{"n_head": 3, "d_mlp": 1536, "vocab_size": 2048, "norm": "layernorm", "norm_place": "pre", "attn_scale": 0.125, "final_lr_fraction": 0.0, "batch_tokens": 131072, "seq_len": 512, "train_tokens": 599100000, "steps": 4571}
MLP neurons of a small language model. Each row is named by its layer, matrix (up: input weights; down: output weights) and neuron, and shows model dimensions 16-111. Each number is 500 + 25 x the weight over its row's rms, rounded and kept within 0 to 999. Numbers have three digits each.
Before each neuron's rows, "fires on" lists the tokens most often at its 100 highest values on Wikipedia text that the model never trained on.

fires on: " gr", " Cent", " cent", " Gr", "ud", " met"
L4.up247:494499548526525520512468470490504541480491467502522515533475478521484512463499510489513495501504520510501460489496475471462534490522502527484507554503500505475559493574529474520454493512509432479513472481483504492518509514499539520510460486491448444473555520471532483505515475524543496471
L4.down247:505463524497554485557492495462472522501486507530469472516510473517482489507515506472516509518533529473513525517510503524486481491522486496498509491508486469497466509498474503506446503500517433537484518492467498496444459508497531494469496561510530524501470497500491546512510536484490474467

fires on: " f", " I", "as", "um", "es", " e"
L6.up971:444511501512515489495491490495477500483508507518531488466507485499514517522486500486475531450471477507542546521546537528507486468480506499521481507530503462500463540489472486486484500463458481504507492509500507469457514535527559442516469475494519490513514495501535525548511522494517506524
L6.down971:536482511511519489509521489476511485506481493517476483494504500446512490517515479550455530454508472520536480510506526483515477525483497504506501544499456442449509482507510491554486501470491481531503503525495514501499480461515499513480534500463514460549483508487485497501498503538510501541

fires on: "o", "or", "A", "N"
L4.up328:499499473539544474526490475499511520449510496523492415503492502480502494553537481510503527457469503502500462506504506534504521495535538469501517524510523475514486434531481508541479534507501494472483506492487494461526496503517498470527496478488510484482516479473473481503521506507545474512
L4.down328:518486494456492490504458537538527482484483506552503535533489513451455495532481499528534504483511509474482476508487507457478463534484486505467547507510486535488526475494506503499497533550485470509499513478484529504535520517532536477497490466465473489521512507531482475501473495516520483493

fires on: "op", "ab", "am", "ep", "um"
L2.up700:436520508535509487482503505471506529489501480512492491512469483477523498471465502513506473501555519464528480458497470489500527458502481514500494502501479459515532462490528515542519459502564524489471539503490471477528517454517507538517484473494481503505524491504506525514505499483512497515
L2.down700:490520460481476434527468486513520464448504490493511471477510459541504538500504485512483520471522523490487507475568522506512519525469499490524559484478508561508477524578517503516509485511468463503540493523503484520496492518508498526547493472548502483483520515528567465500536479458439521481

fires on: "v", "9", "1", "7", "6", "2"
L4.up1347:556498499474503525490484522499509534509521487485467473493500497521480489484538484498507488487502489489513497482478485466510548520516533487500490493474511455489470506534487513466525499460493515484481474463565541478470508538509489491511482515524532531480483473522518473514535507495500508468
L4.down1347:540526513493503501494526570496522514488451513495473481526526499470524518475481507467528490477542479484473510467519466440523504482536472520497516504534470467511509515483467516482502549526500486486472518488506490505492493462516498528471512463505532492499512515464504519519452475490539509491

fires on: "9", "8", "0", "6", "3"
L2.up899:515525491486484505508522462482478480530538526530477507498482493534495520478500495490473522483543483452510497547472497478548499493460487480543487530490491522467467475498488464494499503474529479521442458480497513443488503477483457504483488483484488508518515510492529506468505508551490518537
L2.down899:499505529494501515505499507487512466509507460529506490477498494517503510433505525522496513484500486477519510470506460454535471506524543514498492491497501523448458451498475474514512480518491511516497478458513475519502472480524452502458509471493480481491492495466508486523531482486526488519

fires on: "el", "ack", "od", "se", "le", "port"
L2.up111:493520449488499507486470453493518474500471500467488502555510515493501472477522537492501479502518505516497554452487485528524470506501532469491483511493508497520468489500499449502493502524464515480447507505491458484501487436473488495484487492503546471504515484474516484457449524446497533529
L2.down111:542497513485501461516479486477462482488488473531590494533510530537440520485489467496517504518502519495462496535558530517518460496515559529552485476479544505479523510498537527487497467491483498497510520511516506490474526502532451416497505549520517522502476540493491523496487493510536494477

fires on: "ent", "est", "ip", "an", "ask"
L2.up1390:512512512424506516570464466520487448522472492495511517544542519528531495518530453482482499517464476510500529480459478460475498508512530481527499465521486455519517518499491505511507529473517472473511530501470480461501510512525497460509500492534504478505497506470480529548481518479488521505
L2.down1390:482484492442477491443457500504506517489505495532499486492499497511425491449477517502496483512486521494475505514498537495510483474487557502493461509486509527511508484488481509522450507532493469520482509490518468553501481487453561485479506461486544538560519504497536512506519512501481454504

fires on: "ad", "ol", "a", ":", "oy", "y"
L2.up156:523478507521472511543514503483495472556537506559566457513449530518521429471472499493524521550505503464527519484515460514509498497489468528507462519504490514504513505518479493536491517485508497491480497492511494533448485471488512489515504446503504470461486497490497512480534475508494525525
L2.down156:513518519482513456481526507537504515475497539470501453506509485543532497511519513518523520484507467463505489472445520512510482484544497486502553466462516513498516516480498494459572494518507520495517469526487464481515471502502511508484487516504481541526480485457486483495529527493542515500

fires on: " dis", " record", " stat", " ent", " sc", " name"
L2.up435:455497516470482481503508522488537551499488493578499500533501512468498512450490494506494526471482494494529462520467471503551505493526529502533521500534514546508520473528475488499535489471520482473540505493530482494497458532523457484490499488493490486499491480496508520481525503494496453477
L2.down435:528538483460471466486485501529493472518465494477462523504540477494469504502512505471505506473491497522475499476503507496493497536445508583503489482488488479479502551511498534572456485492520497507486496532475529467474520490450487536501508483495519508533496472529482515533513509470503540484

fires on: "al", "ant", "g", " was", " is", "ag"
L4.up997:510492483435527537519467497537492485514483508477466473511514465473527518492523515488491539527505525485500477502468514472446479527494520475511530475544523548549475500528505490517504541520503483514518499503504516540521498496510477473473434466480518537506436475509514452473512489490491534479
L4.down997:542495467483489449548481523478500481494486483529487496517514504513511505499514542495481524503514480543542495517502556519504551471492501520477484478453445497485474516462480476490504519479483497509510496465512506516454559534481447514577481474484502505522539439485480506511529533515499511493

fires on: "8", "7", "6", "0"
L6.up1143:512481500497517481527524521506502544492512528492539466494508503530446541514514485507532523517462500494526509507482491506528519489486468510540476477452508470477496476498533525532506500518489480485530516469489525507483520446505517510462512500523446457491493488506511534503524494491502516520
L6.down1143:456501476491498487507499473465473491523514503518494496487494530541526454509450513494513514481555484488497430512523488489469498553508501516491492500501488467518509476492454492524471499471515533529486497520486525487485456522558455485489491578489494525510489502497481464460528512465530513523

fires on: " the", "0", "s", "it", "1"
L4.up729:488529525506517532494512519480468542483518547492547517488545485509529480527508485498507468522464523558519504508457475532526561533488456492493500514500506506527528449527500542472528535542511453536542499539488505497537520491520514495514484572456512497494501530492523517486503487485511503509
L4.down729:455481421547503533508491493511476504522482453491460513464497525524511527544554500516507477473508454506553479522509509472481457473532485488505537526517487574554517503531530490492498464481484540464491468513483490469502527495507510479545477478473496559446470505473467466540536470498487491536

fires on: " |", "0", "7", "ly", " of"
L4.up952:527545515504510517492546509499500521511501557500495480467520450507465527478493482508515520516498522475521539491495449456533454528475511505550469502481513482476472562508476525485495546494521507458527500444493523494539509493468471533463504501543507484493510473480504454487479510502486527485
L4.down952:473453504477490468458480501516489484477516518494491511541501550521486496504519508521511502470514522475474470500512484477540495534481433482468513532509495494525487530512441511449470495499529466485505484459475485500494460506513515559550532460525478533465479481497454486517470516504526509545

fires on: "\n", "1", " made", "ut", "2", " his"
L6.up1058:482571492480502505531459481527476500502453492508483531509513478483490472458493489481494446483508514479485478493506464456522478536527515489476486507510510540472472526487488485529459499498527488482486474485478496548494509541512490454486496468560513475495470460513507534466493509485465510497
L6.down1058:517495498475536465504532520515509518489514488502512492513488516453490514482508518484498511531469452486492524517513514515460491477486439519536521471468472467488460474509507488475539510472491481542498489527477516468523470509518547449508465492485457496511540508506470489513495459466533506500

fires on: "m", " am", "r", "en"
L4.up1079:489484514452502495475509485507481485463510533532536521475502523510542509484525498498500504505495504517526467466484486469509514495517492524488472484502482457489484468452479502453500495518504519514512481501507495512546527512507504482474472497460509547507485520491527498458486530514481541502
L4.down1079:493487537490524496522478475526551477480479480460475529463509475506493485502495487465480496499507460496514548455543508512520421500485495471498532495493495464495516479550499516483489505525487507496535514466460470511505463504517481519494467464536455507513555515598490492492565493475498505474

fires on: " w", "es", " im", " r", "as", " ass"
L6.up945:474510489446517483462473469495510530505504480518563451475500455483537499519478489459472520528481506463510527474500483504513484458481457509485474503467497494528457506531479502519443501521485475484536481482495516467489484507514519477508510465479540529489497492490536504533514502538506523453
L6.down945:516486510511517494489481507522446483537487484516516479484514485523472514491588486470515520493507477544524487472502496508494543465461532525430498454498514511542517462518496498499532491495490439529474504528500487490493453502496475497501524520513554466515520519486546465478480502504512531494

fires on: " ", "ee", "-", "b", "1"
L4.up677:500495494485484489520500498493499484497509489514505487513501486494453473513503537480470505533510530554534509496493470496509472472467520459478480523439555501495524501525509464482472544526507515501476476508538517487486491559546483494485525477502505512527485511527544466511502524526504519430
L4.down677:530476478494512472499503476518477519502493498513473501503520480466502494529514530545518450485488521474501520511508498501481467528481478479470518497539497457519516552511498488518467538451461519466505507473506484517497500497486484510466463476483524476446580475483492521503527490495488516530

fires on: " German", "ad", " Sw", "w", " King"
L6.up758:501478475507500558482508480525497572490501467475481486503503500487497476530519496510461489502498501493481495479495534486513509518509528454515489519502498514447500512492508435493486517518504457530516499485497512510507524489492485520490523474551464465494464532512491529542487515529530491536
L6.down758:512479497471529501523505499490414523510463472510497485424482449495510506499489533485497497498495500503530472520480495490470517556495457498485524501534470492488487451470487507488484482464490466566512504539477498533510461530481503487489531528492493527533494525526497474551483524474492491451

fires on: " ", "or", "1", "we", "ical", "in"
L4.up812:526490497492493483489529460471488481486492463519469511485455504484512523485513469497455518474492487521510509496478482543486490464519489469563500532467506528479513438482516497465517513501487496552457488473489506516444478519529455438519477480483503516486502535536487490493497523476479491428
L4.down812:452525527525496535509494486534532490503497491536504534477472460481485513491481524492557540505496485521495486495466522477476550531500458507493520506501452512503454529509488469525472540489496478482530545504514498506502512523508487497476471512495494519482477512457507520492506499483490508537

fires on: "ing", " off", "ust", "ince", "amed", " King"
L2.up946:474516563480514534511503471495524515485488534489534496497448474494514548449463474507532519485529498494561501507539520507503481493526498493484466557533547503505470520468483500452474520477525495495521530490483532503481517465539457576516497484468491501510490514492524545570509510470468471513
L2.down946:482510498540529492468489519525490511478480493487463518487504472496490519497500551508521523495449523487462472511444523477520496486519532492498479477489481506541437479471507470551484448474478510504498504531494530522543480482491480495504487539465471501524502503478510481469515543518483516497

fires on: "\n", "2", "ond", "ic", "--"
L2.up245:487478474480521531453516494464487459508538496499494474500532548486531496517483515546498462471474510485516493513497489512530530516480538493516505520519509513539476522525484514476494479459519470494449533457507506501496530563487488452542451482513501536515501526526519511502509450492509503513
L2.down245:533522478521459507529489497515426493529502492501483486496509513494501496535503503479521470517500492474459540487525526496484493487531500473514468493514490486481500450492520458506514469508524484491520471532471495466513514513507475524478492518496507461492495527418441522512496480507453566500

fires on: "at", "in", " |", "y", "{", "ent"
L2.up1022:518545529519522522483508521515496505516479509472496525484494532501543533483516502504520503526521456510499547498538527545474500495477566524493540495500512505447478480526526504534510482507510470558495511515459494496509482521505494487488516489492509497478548497534483482484472493522492486494
L2.down1022:432487470483514496470495502448500558486478506520466456485489494524493486537523488509484505513497509507501517442528493479508504494511523482452471518504472520495510511474530500518498484470513540509504488471436483526461514480461495482468515492488490503497524497466476499589478503436487540445

fires on: ",", "9", "7", " in", "3"
L6.up1082:487491497494510486517491495490511498492471518479505492486507479495477523495490500505506487514473463459547495489475469470525514485495525464493447486458500451495522539519506525502524483515474510444546515469545505500490509504488496503505465500550520478514471500519515490516478505490528512517
L6.down1082:499505515504502489495467507526475502494491511544463495497522491509525493519509508489507507483454488512493519465517510480460491527500524491535512507506506487505514501463499490498562511498475517521491527486472466481493513520534488526501525520484493499502492492483474493444518542501482471524

fires on: "\n", " (", " H", "H", ","
L6.up283:524464491497473515489481487522520497484474502528482470513526534536540484497489537487484475505550459489508475498496508493471501476501525513548478457507493490529524509428510493493504492484529495456493469497539459456533503530512485459529527500509506487487433488538516510544512451498498482458
L6.down283:498486533519533486532496514463490488508506499532506473526538512506515518448484500471482541538504522505469510560513526523518493532530473463493470479479547501490490523473478477539482505478504540469503471479509458453523511493499478462524497535481548457516490502481545499528492551543496461501

fires on: "ent", "th", "al", "ult", "l", "et"
L2.up1278:524506497540466498497495479501467491493465518520508462513489514491525522468507474506511512485528496544531513486477518511469487491520497492537525504474526543489481477462465489524493529483497500469435482505524498478518476513491562536515492520510475482502486494500486482544476449472469538471
L2.down1278:461515505473512493496501556485455508527478540514476518499526468536482479500529499509511485531533485501490520456488479522492522493509522484529481515485487465530516529490466529466497515529513537520509498547468476489511483465498472462503480489488517504501480495530459506429506477532533446482

fires on: " and", "p", " M", "ir", "M"
L6.up1018:528496472505460487486517510525458497519506489514479490508492475497487483495503567496521543474511504567497509510470521491531526486483486512528523495470489493504529557480490514503505502489500555459508486519484498519473535510523533481471447470474509470495502546514516546468489499489543530480
L6.down1018:469508513492492474519533513532494478482544500502516505494458531495516502466544466494469460522493508499515503507549512498482508502505525471444481494509490501520487546556483487517521480476507477517481487502543487513493461543503471539460534526511478533460485480507502484532509499500528476493

fires on: " U", "f", " |", "im", "3", "y"
L6.up1407:507537524492536512432491464487511503549473500468478513495499503521514455503496506473489489489513495468516550545551502525492466501487519466487545540523441466433489540488493540499503509494523502501532482470486461548521536469501467538496530489516473498498521516549511505547446505515498515522
L6.down1407:492464479503498463476483552515539528452474480472500516516521469482497487499468482469514508561478478499530509491491513475493474501520508539506491489503506526496519473500514483476492483526515520552502527474493483489557503474498455528517497464515492493491503477498504509501483474547500471541

fires on: " cons", "us", "i", "es", " h", "che"
L6.up460:483511479460516494463462470477527493428527487516482483514426516499498490478474478507523527551483435510510513511484494540467487480515477451483496499484499476516505512519496526500534494497510495514454522540499489499552498465523471495446549540463497480502486470473483484516469477452549508508
L6.down460:496481469511536513476524488548492528447437504453523500464465528529554449484491474480479465521506501476497506504463474471502472553560516550494496484498467530488515491515499500508522488544528502513521512541481502524535476511493479536462504496503486478491506472544486535526475482474479523530

fires on: "iv", "og", " sp", " ag", " Z", " Pol"
L4.up1474:528466490513472511505488493503478498498452466491547513535459481491475544470473541515528513506455518507496508492463509465486510473476474451489484542497541513497481466474508493471472499433535482451496494510478496557503521501450519575508483496536504533541530487518447532535497524535502520500
L4.down1474:475500460472489527544486485508542467483492508545481482471482506486544529480529497498515532490570473495536501475512447536470495514526476491508485472506500483508484495504477533485507479498448484517450528512509506465489494491470534500534479483523508533501511488463491487448490509513482489504

fires on: "A", "S", "N", "y", "I"
L4.up728:511501510532509477508489483498537495456502482445487506505466552486497494527497526501469525518486440466520495489535476494494504491474480481522499464482507504521443457500507504541506515486537470470516513527505499490498495528550464501505509504504537468489503462478470529469469485475500481502
L4.down728:470533521500503510463516524496512521510486494527474523456486511494461542492558509541489479504462494496494484503462511483530436527483472488530522537514496514478479478481528517494493496500494545547477501512492483514500507474496512489483485482460530522511444537501499468480502480548505503539

fires on: "ow", "ask", "ak", "ber", "ated", "os"
L2.up1008:523496523520497505469456496507523460479475495486513509499513534537502518539458512515481527486494482578483522479449498486539471534543475455500460512486444518529512494529515500547509479500464519554495538480543486488497463513466510484447488503471542552469522466532535479501494506473501477518
L2.down1008:501536480477500520483539512504499497531481450490481485484470485515459467496538448473520497530484511423510535515531505524460501428489514473487547497500520507477491496500501537494488486475533483516466547440473521518474513497484496472512507533507489457492542502497538486458502505520480500550

fires on: " |", "st", "w", "r", "ay", "and"
L4.up663:507519512528516509473532531500488465536515505509483512477505544526470541487496509502482481488492481552509545523514476550518496525460498495500492469480501546519503479481516465529435528487469524493517517540461503490515525554510506478478531516526538505486521482521490499527507499535497492480
L4.down663:502506512495480504490512497478506496554470510515520488499523464502446549502471493529529495535523488513532516517478535424524514546506530453470508438493479475485493508505456453480533467527481526485515497475514496528444496510475480506498516452496486507515509486483503496537479498468465448523

fires on: "ol", "g", "7", "8"
L4.up40:496495486540520510496480499516486497476532509514507514508473502524498498497529521522507530509482530494477479528535456492496512489493500491516503476449540451506487481532495534527525474502446503482527498500501521499477509497518522421511500499509495513546490514439483506465502499521479472517
L4.down40:503528505521478520474506448468454492499442489535504496512525495485495521504478469522508478531486458503511479497505476547477526487473463512489561484539472532511487493467530502491475490482542495472487521506504453512509449490522511544471484474510524494493491485534503450497474560472512536533

fires on: " pr", " ", "ol", " inv", " inter", " ("
L6.up111:476481496512478511476493528496477467500428494510523510425535509503555478490490501527499488535490515513488489494512522504461500529508496534544508470489511517478503443506527485481496514527552510449492514507511503494490510496514511546471494506509514506496495514493502527489524517491474473492
L6.down111:546516509491492495481506537452518481501526498497528467503503498529491464528551470483530470479529488522506469513538480509473524476530463509460479478493476474521456489499469490466566513518503517468533501520493516508489503475477455496481482448508464523493491477553510470490544483489512460537

fires on: "al", " He", " be", "u", "ent", " Ch"
L6.up11:461498504483498506509529503501483532479502510543502480531518553495520534482485433487540504483476476524507530478493498547503539472487526490506554500513487533495463492511490497493483502484551516490473505474483479478492507503483501523493496527478491486506473511488548461507484533464508513463
L6.down11:504440531481496506499482549493465502483541450470497494495525490496484449527532536521491498488486468526492499519450510460540470530549494495501492537479512549534497481445497460513537495509446502509483527513499553487478491513494476475497481483482430523498509469502473469487507545506525459540

fires on: "ce", "==", "ions", " Cent", "ces", "x"
L2.up381:469529515510486519509529491473505490509514443532514510502513465466501466510454523522453502466486528487504501538541527491556514511509513472464496497522502480508511497446532523521470541459512498483510495497559503498497523489524497497529555520493508483470473473481498457513509529507509502486
L2.down381:532511491506511505517482519482450472506459491526504466529529523516513517495533490480538481539510486493494514495484490495497522484535489488512510500492463486513470462474485463492483483500533516511524467523497478542499473486522468501468440488475508470482505506487443488534496495454496508468

fires on: "1", "0", " |", " ", "9", "ile"
L4.up650:500501511530449482517528518541512443493525496485490455473479527521434507488469522506484526495485459485526550496448500514462501515500525480523488501463501514483516513527503501509474505517517515508519484513497503514534522494528462486466467478506491520501496533502502459495516507488471516444
L4.down650:505547484456513494489499517451543504469479497494491536480432494500519535488520488559460477508520539528488516525524492520540525513498510449486473509491457501468532492506510491537488479521554462502473464484485497485521477496496473531508424494480445480481517502523472525484524493468504472520

fires on: ".", " Se", "act", "ac", "ide", "8"
L6.up503:499494488516514474537524537512511529476487590444483512533517487489508517524524481519521488479514506517513547499514480525519518503495505502491535501473504524482476523519470529533469510458476533519492516490465469490494558489490507509463482521510478518501505497518481529523535480470465495494
L6.down503:471490451488511513515533506506556494485471474494494455506511519480505510481486518513508529539518496477532514506530502535505515477500516519502474524501515507453509533500509536525500478498433513500467540512526511493484471510503468503502566524483523523548523493511515499515475538479541486493

fires on: "at", "ent", " cent", "ust", " Cent", "os"
L6.up594:481521500464513529489505482462503528478468453485515512489480507487488483478506530493542509499515493542503531510485529468532522522506502500487499470504484468482508491521528460497459510453542480490522481530487498500510471499550500522543522504491513486485540493502536483529481480561512545490
L6.down594:500463470503471559470499484485500492481516494513513475468524464504516467537535492491518496520503478456525512524494542496497511462494468522452460465528521466524509454488519546468501486522492462487474487481474531540503532485498498547461505501488520491540480520497467474479449501501504531492

fires on: "ore", "ub", " Ad", "ur", "or", "ever"
L2.up492:503518508538490517488495467487514489491490506483515518528525504500494476483509498466469535521526484485479470488474465472502528510516519541465483485518514481512472483486519522532521444501505474534494540503527499510487486519552479492450516529483448493480522498454454480511547498491482512505
L2.down492:538520514469550511519469476531527498457510496510530493458505499488518503513466506509513550485542527496434516445454479519478473525500484523501523477471489505458522494484478494528504484528463483495473515546462536533460521507432480517464521457492515494501495477473510507547510476490519479461

fires on: "0", "3", "6", "8", "4", "2"
L2.up1504:508523494520517492495525490508496487505519504522478473511501522525488512483523503547480519496504474489489477482484517486519529481507488500459477552487523512487487460514465495481514518521490502540495465488507529496500464503502492488508469428452476563506497504536464482491501513498470524515
L2.down1504:529501490442492502509478481486480507491482508473499494497524490492509511496514531499465494546523441493492544459500494549518507507511491478492521472484487464453454504561523473521514531490505485471456509525507475517481505486511516529485523506515475479494514512485500512478517484453476507535

fires on: " not", " to", "ly", " well", " of", "ed"
L6.up453:513488475478475537524498506506474532474492519463531486473496458527470507483483457455483478489493522540508515497532495488489485499535493504477447484466487479499474486512539480517520486518462531507506468525541460514503475495486496490488498482514505464516480471459468478542435567492500521534
L6.down453:530585527531470480497496498481563506525447502524517549473524514489533494519478484516500501493498445515499497480488467494506524494435549483543540533488507546496501532485496498538538485477564473471503476499528505470508552508488521478489479527484504489515485509551514545481517471498528489499

fires on: "ent", "us", "as", "es", "an", "ment"
L2.up1433:438511489457534449514477482534499514500511498479517470527526526514557522531531486482526497548485526506493542435482511518520485499518523497494533482454480481502505524476501481514522503465488469481495541522511499501536508521549478517511520457477499500503512471490504521488505461535507533485
L2.down1433:489480553506517516510502463466501528526506513512523527496536439505501501530499487502475533501508481524474532451519473466497470489462486496481478445534487508464456451480509467512497482456516492516506476473487499467488449529474498482475483484529520531514509469505514483503548486507511443479

fires on: ",", ")", "),"
L6.up1399:452503520502477492513512499516427512442510520516512467537514529525525507489514507525441495446478511500519460498516486441491497547457534511499483505495520485497488534494517458541498504497511505485466521474541499554482500481487488474476467458468531519535450536506544474563518493531515542542
L6.down1399:489504513533483493510503479503433541508526455487510459468491523465530517507547523484459537471525499513491504477495538526530504487454547490492478511502509507509454484512483530527492474501443487501468526491530527504507485470517499491482485526469521488497492500503509458496497524493516474495

fires on: "\n", "r"
L4.up415:476526494528535540501450544533479490498493468463509503485513520522483479507491558520514494483476501518506459499492456505530441518455505509490498502490506518499489472465470448512503504499491498490485472527510458550484524532482493511477478463531551475492488495513495519484512534531487511457
L4.down415:511499543494482501514499470539495503516448501469486524543492508545497481456466508487531500490495470528484531525499534506514506521502511484481486493491468539492472504490512534487527480500513443519554477480480479509464486468480512489502450544449507535511515465533528491477473529486474459481

fires on: "=", " of", "y", " to", "ia"
L2.up839:494516485501510510521511527492505502526493470480498494493475458477487509459531457498504540506492501485521497507473482499510522513540495480481513483482513494468464559480517442549511478566507515528535517535530492487521492483496457498498479496492499467507451462454514484508452481511463500538
L2.down839:505480505515505487561500528483487535534503540517516476423503507508490510556443544490481485496491516532501503518508496490556473489493475511535487548481497510521480449515513514464472439477533492502491428507480472458526522508520518486513489480450488526491501506545475530510527511482519534514

fires on: "\n", "ced"
L2.up187:513458533512481542469485494494507448461550476499509502501535475514503478515523492491508492506552460496513495487506478525507531525518483467483512485466499461519524521509496496548490514466496510501466498512529472508514498572476538482543473514530512491503466493487543507526484473508502528486
L2.down187:515527450462472486516451489490511524527526493480504469466487515467503478449515516527438497490506492443490510505512526515490471477474477476507503532527495487496469459497460494527476487508521482512502462501507519500503522511497476538453510513475448528468515523508501498536500524525460540549

fires on: " M", "M", "ol", " m"
L6.up526:546496479497469509516510464498454491509516542498512486528516484506528499488473495552528524506514539538518485470525531489469545478496478472477459475497498505510519520491493476467486502504488496450494527522494463515469474485484503521478441458538521496512510511490502493540447508504561524480
L6.down526:455518499506521502491484502514471534519471510532537511520481542511532515500503496468466547510498461470499528483492532493487537477496499509503496468515440500495546459498515469514527495481509442479501516449538486451459500496511509498543530481515520458473444495518505482470479487476436493521

fires on: "her", "l", "ter", "ach", "on"
L2.up67:498495511519504546502511507489511470538498501480481541545463539510481512529483487523454484469535510492513475479515487451494565513550486549450453459495513531560488533540466513460505510488470506502499479514484492565523540477542491508456499538479483517515540523528490487526453517522505530529
L2.down67:532498500508471474484495507526464558475513516545516496503551510493494520470470465499495522496501510484501476532518548515535493504446472498487534521519518525476478497506527513485523508496520482486511479510502513543530508446490494493488470450483505499473464533458540512507512500528530526525

fires on: "at", "g", " in", "r", "b", "ation"
L4.up302:517492510547500490493485515455518529493501497468524529506518536518506517474488508566464508519557480512563519531469500490521521503526481519521510534482518496533489521523485462477486484495531497527503503458483505500467537509492503466538473483500483500468494433493501570529477476482508518526
L4.down302:490455470471478514519499467487493496495510498506526471461462515490514481487491475518515495501445515476545477507481512539520497472461484522478495537492478501506479488489481471460532523527498516527519453520503508555518523463502529555508514490538523484474483504467530491503509491479501533482

fires on: "as", "ag", "os", " along", "el", "od"
L2.up1382:544517499466480515474487432511537529485486515509459491497517472498521506498535509455479464473528474490510500458500499520497498506483516479527476528486508480525492538506466456484516499495491502525502470508484466466505494478516532481521535484496514530466457512515501507520495556459518475473
L2.down1382:513449518470495443516471490544493502499519533522528502473494514509505504510505484501494517446523464519498517522491510538511497505462504512493501493506479492508524490528484504521483513490546483513466540471500520510535538511474454511508458490502519525489517508490517547469471494533506506547

fires on: " to", " not", ",", "ever", "t", "ly"
L6.up293:546519491513488450510529521513463536469498499464510478507492497480485509483498494528453501461445500552493473486532491506458538494461520496515513500510509487500479523497498518487464536489460482485502540523562530498498518468517490484455490426471526512481497500450492471508511471497538478480
L6.down293:478537500506527497507487503492504472500490460494559533505491495494462477536472464490503550461513533491489504528464526494463450533481464492508521499513523527471504497485537516547529519470484515533521504533553540504477519538507520463492504499508498485572456454527480497461533519497479496524

fires on: " am", " Am", "m", " As", "ar"
L4.up906:528489538486490529486513490536483493477530532502470494528490504509535493525469490479453547482511499512486497465474487526515570482530499498483488512475516482514548499477461543461481524504446493517523460506463472489508489493508453531507520486481530501455463532497508501482460557481494508511
L4.down906:497506522549502505499496499516505530532515497451530508457425514536494511488444507530476515491546504507520504475444480482497483492490517512483516478525468458501500519491482536480555503518505484516482473445495552533515474482459524512496515508475513511487507478497514525521520519498517481463

fires on: " into", " mov", " direct", "duction", "form", " oper"
L2.up1442:517493507510471508479508430556482538541491467509500463509488483516506506470532491542490469525490472475455509500501483534459471518510478468525504533466493527502509552497524542467509490525563504496482485530504470470464550486463501506468496484480457480512512527534525488509484523477522518505
L2.down1442:465508502503489477528527530486566486483523509472491512492495497473518537510491500469492485460484534484534492453542514501530508497519513517504556464515465525449477537476488494529525500465455514489490545482470559486548466522535543535540517483498518504468473522479480491504529520500467423471

fires on: "all", ",", "arn", "ot", "n", "ad"
L4.up878:441479496485501496466518498475478527481492563473496488481483517491458513497468477506476483492491528491519493498505541489530505482468531499544452513491482490503498512520519478508574487515569489465470528519499490538526508476470498511502470474520500485496464535547553480476490476515505471544
L4.down878:511468458519496513518493455450483478493520500477524531499489489508530515542497517490525512461503498490477481487501486450584494459478498463496462486513511476455541505472509533503469489492440496498462495488481508490503531539484515503496540507506506508465508502469477483523523509520479549452

fires on: "7", "1", "2", "5", "0", "8"
L6.up700:536528563489484506494496500489505545460526505496488440509495507544500511496508464493508517511471480491435478482503480523523506524542541517500503473504469503444478529489473507517469498441469490511527471457495496450488482533510488488529470455509477451534493482491512441511542499440498530486
L6.down700:484527518471458513483499528519496476512517488472500479474535484532506480492493507493477468476505489545485465461484529477491522466513499544514518446447469533474461497489540514513493506510482512510465470519536521506515480492459509509524479473499524488511507489500520494473466464493520527490